Part of a small language model's weights: no biases in attention or MLP.
MLP neurons of a small language model. Each row is named by its layer, matrix (gate and up: input weights) and neuron, and shows model dimensions 224-287. Each number is 200 + 20 x the weight over its row's rms, rounded and kept within 0 to 999. A neuron's up and down rows have the sign that makes its largest values positive.
Before each neuron's rows, "fires in" lists the words (lower case) most often at its 100 highest values on Wikipedia text that the model never trained on. A number after a token or word is its count.

fires in: "was" 37, "is" 30, "were" 16, "are" 7
L4.gate1839,208,159,214,199,198,216,199,204,176,182,177,196,214,181,204,202,235,223,174,202,207,230,182,196,168,196,184,243,194,212,183,164,206,205,231,191,205,209,200,184,164,159,222,199,195,181,191,187,218,211,192,183,157,180,200,213,221,221,197,233,197,194,223,196
L4.up1839,248,235,249,225,221,223,169,262,191,179,201,203,193,193,196,205,246,195,181,207,203,160,223,199,186,150,182,200,210,182,205,202,192,152,174,184,198,223,236,187,159,186,226,227,218,166,211,196,195,149,220,200,212,202,172,195,204,177,142,222,192,178,198,206

fires in: "an" 87
L4.gate303,191,217,206,167,180,155,195,206,163,177,191,202,206,200,210,198,226,196,193,186,200,224,225,189,225,200,190,256,196,188,178,237,192,205,182,218,171,208,214,190,202,184,207,203,189,196,186,224,206,199,203,213,182,194,207,194,198,197,176,211,187,209,194,183
L4.up303,171,171,216,156,196,188,203,203,197,183,174,200,138,164,224,183,186,224,220,180,227,189,223,195,208,169,205,208,189,182,203,204,231,209,187,192,168,195,197,213,226,170,190,197,183,192,195,215,204,240,184,212,184,188,198,215,186,208,192,212,173,191,195,228

fires in: "but" 28, "not" 12, "that" 7, "it" 5, "any" 4
L2.gate889,162,198,237,216,183,173,216,185,220,200,208,145,179,211,208,178,227,193,199,176,191,200,184,214,184,211,212,190,202,208,189,219,225,234,158,221,180,209,191,177,185,207,196,216,224,208,220,184,179,190,207,233,179,170,191,214,176,202,201,208,139,193,210,198
L2.up889,189,209,226,232,222,186,207,211,192,213,220,212,199,162,213,205,206,181,192,206,203,187,218,202,218,207,174,214,189,167,184,201,206,182,225,211,177,167,180,214,199,219,204,211,186,179,179,202,195,184,246,188,170,200,225,200,232,215,208,184,203,209,230,211

fires in: "chrysopsyche" 37, "figulus" 12, "gulfstream" 5, "jamia" 4, "american" 4
L4.gate591,155,206,199,184,206,213,194,231,224,211,203,194,213,195,191,188,204,198,186,224,227,219,190,193,219,224,187,157,243,182,200,222,204,211,204,213,178,182,209,181,219,214,213,209,254,223,199,201,195,193,193,192,203,200,188,184,207,165,208,184,238,209,221,197
L4.up591,209,191,173,170,202,196,175,193,235,202,224,215,186,185,218,167,192,222,171,201,247,204,186,220,187,220,186,194,206,197,215,228,215,206,185,172,194,191,198,183,200,205,209,223,234,172,191,171,197,208,205,197,190,200,207,187,198,186,214,210,198,206,212,220

fires in: "his" 11, "what" 10, "s" 10, "her" 8, "each" 8, "it" 5
L4.gate1057,207,187,209,204,204,207,195,215,183,220,242,182,178,172,199,194,223,216,203,202,183,229,209,230,218,187,181,234,199,172,245,223,174,192,177,193,198,197,183,216,205,206,216,178,223,195,199,167,200,196,218,188,223,251,213,206,190,185,189,204,235,202,226,197
L4.up1057,176,212,225,240,168,191,220,176,186,180,196,191,187,162,222,235,219,217,194,203,194,188,209,202,184,189,208,204,213,187,193,207,202,181,213,189,230,235,248,188,192,191,200,205,211,240,211,153,192,192,190,200,183,222,154,234,204,199,214,212,192,192,208,164

fires in: "a" 51, "an" 5
L4.gate1296,205,211,169,137,201,192,210,212,204,192,210,193,184,192,211,182,159,169,192,215,206,193,187,209,231,203,210,198,212,174,199,187,182,226,149,218,204,209,230,229,204,204,206,210,205,213,183,146,172,234,213,184,196,174,210,210,182,184,229,205,213,217,198,192
L4.up1296,216,203,218,208,242,204,189,177,210,195,184,196,207,174,186,181,181,194,192,257,211,188,215,204,218,167,167,185,239,180,195,198,190,194,198,203,193,206,190,194,209,219,189,223,190,182,180,235,205,210,196,193,209,181,174,190,222,175,188,219,232,191,163,213

fires in: "a" 29, "former" 16, "and" 6, "an" 4
L4.gate1382,179,191,194,176,164,165,212,214,209,206,166,235,202,204,231,198,219,224,216,229,190,213,208,237,191,196,218,206,223,200,199,215,179,220,212,209,227,171,211,193,184,149,206,203,229,224,200,220,175,206,179,214,204,248,214,194,201,173,206,215,174,204,161,155
L4.up1382,194,193,204,235,210,177,212,193,206,197,212,248,181,222,214,244,163,191,188,195,151,207,188,194,199,228,250,218,228,223,208,217,216,158,156,186,189,215,171,238,194,182,209,219,204,171,209,239,206,212,152,211,207,188,175,171,170,195,198,212,200,204,218,210

fires in: "it" 29, "there" 22, "is" 7, "does" 4
L2.gate1071,202,214,218,211,146,210,245,179,189,186,194,211,196,208,205,188,215,168,198,194,213,210,221,195,199,197,204,237,198,214,186,205,187,250,186,194,192,213,223,172,184,172,205,191,178,183,189,186,187,207,262,211,205,185,193,212,205,187,223,183,194,220,184,220
L2.up1071,210,187,189,208,186,175,217,219,183,204,173,223,167,177,190,220,174,192,163,205,213,219,188,210,178,166,183,180,186,220,211,214,201,187,183,222,221,211,201,192,200,222,217,183,199,181,207,218,192,181,197,214,176,195,230,225,206,195,197,205,195,233,194,206

fires in: "was" 50, "were" 15, "a" 5, "been" 4
L4.gate862,184,192,198,188,199,200,227,202,232,215,171,193,210,210,213,174,187,193,208,182,189,185,199,226,226,174,213,214,227,181,190,204,224,165,201,187,223,185,216,199,167,205,197,199,163,205,185,204,257,217,183,203,170,167,192,195,184,192,221,217,229,204,239,202
L4.up862,194,173,203,199,185,214,206,181,196,190,191,211,206,203,197,153,185,200,185,165,175,179,196,214,191,193,211,215,215,195,159,201,232,161,182,191,208,197,229,183,160,197,206,205,182,211,230,203,199,245,176,204,143,175,195,212,177,191,250,235,198,205,229,190

fires in: "it" 32, "the" 9, "but" 7, "since" 6, "is" 5
L2.gate252,217,187,206,202,177,209,231,215,197,191,200,163,191,220,225,184,240,182,241,192,200,226,179,231,203,239,195,194,208,218,213,213,182,227,206,190,221,186,210,186,179,207,277,215,210,185,186,206,218,201,197,203,198,182,180,228,177,188,199,174,188,209,228,204
L2.up252,183,193,212,218,207,205,246,206,221,206,201,205,196,203,208,224,176,187,195,220,192,176,186,225,165,193,229,173,255,200,166,201,196,191,213,200,156,182,192,200,212,193,158,195,181,211,164,157,207,211,195,195,223,238,194,225,201,191,198,193,187,235,190,154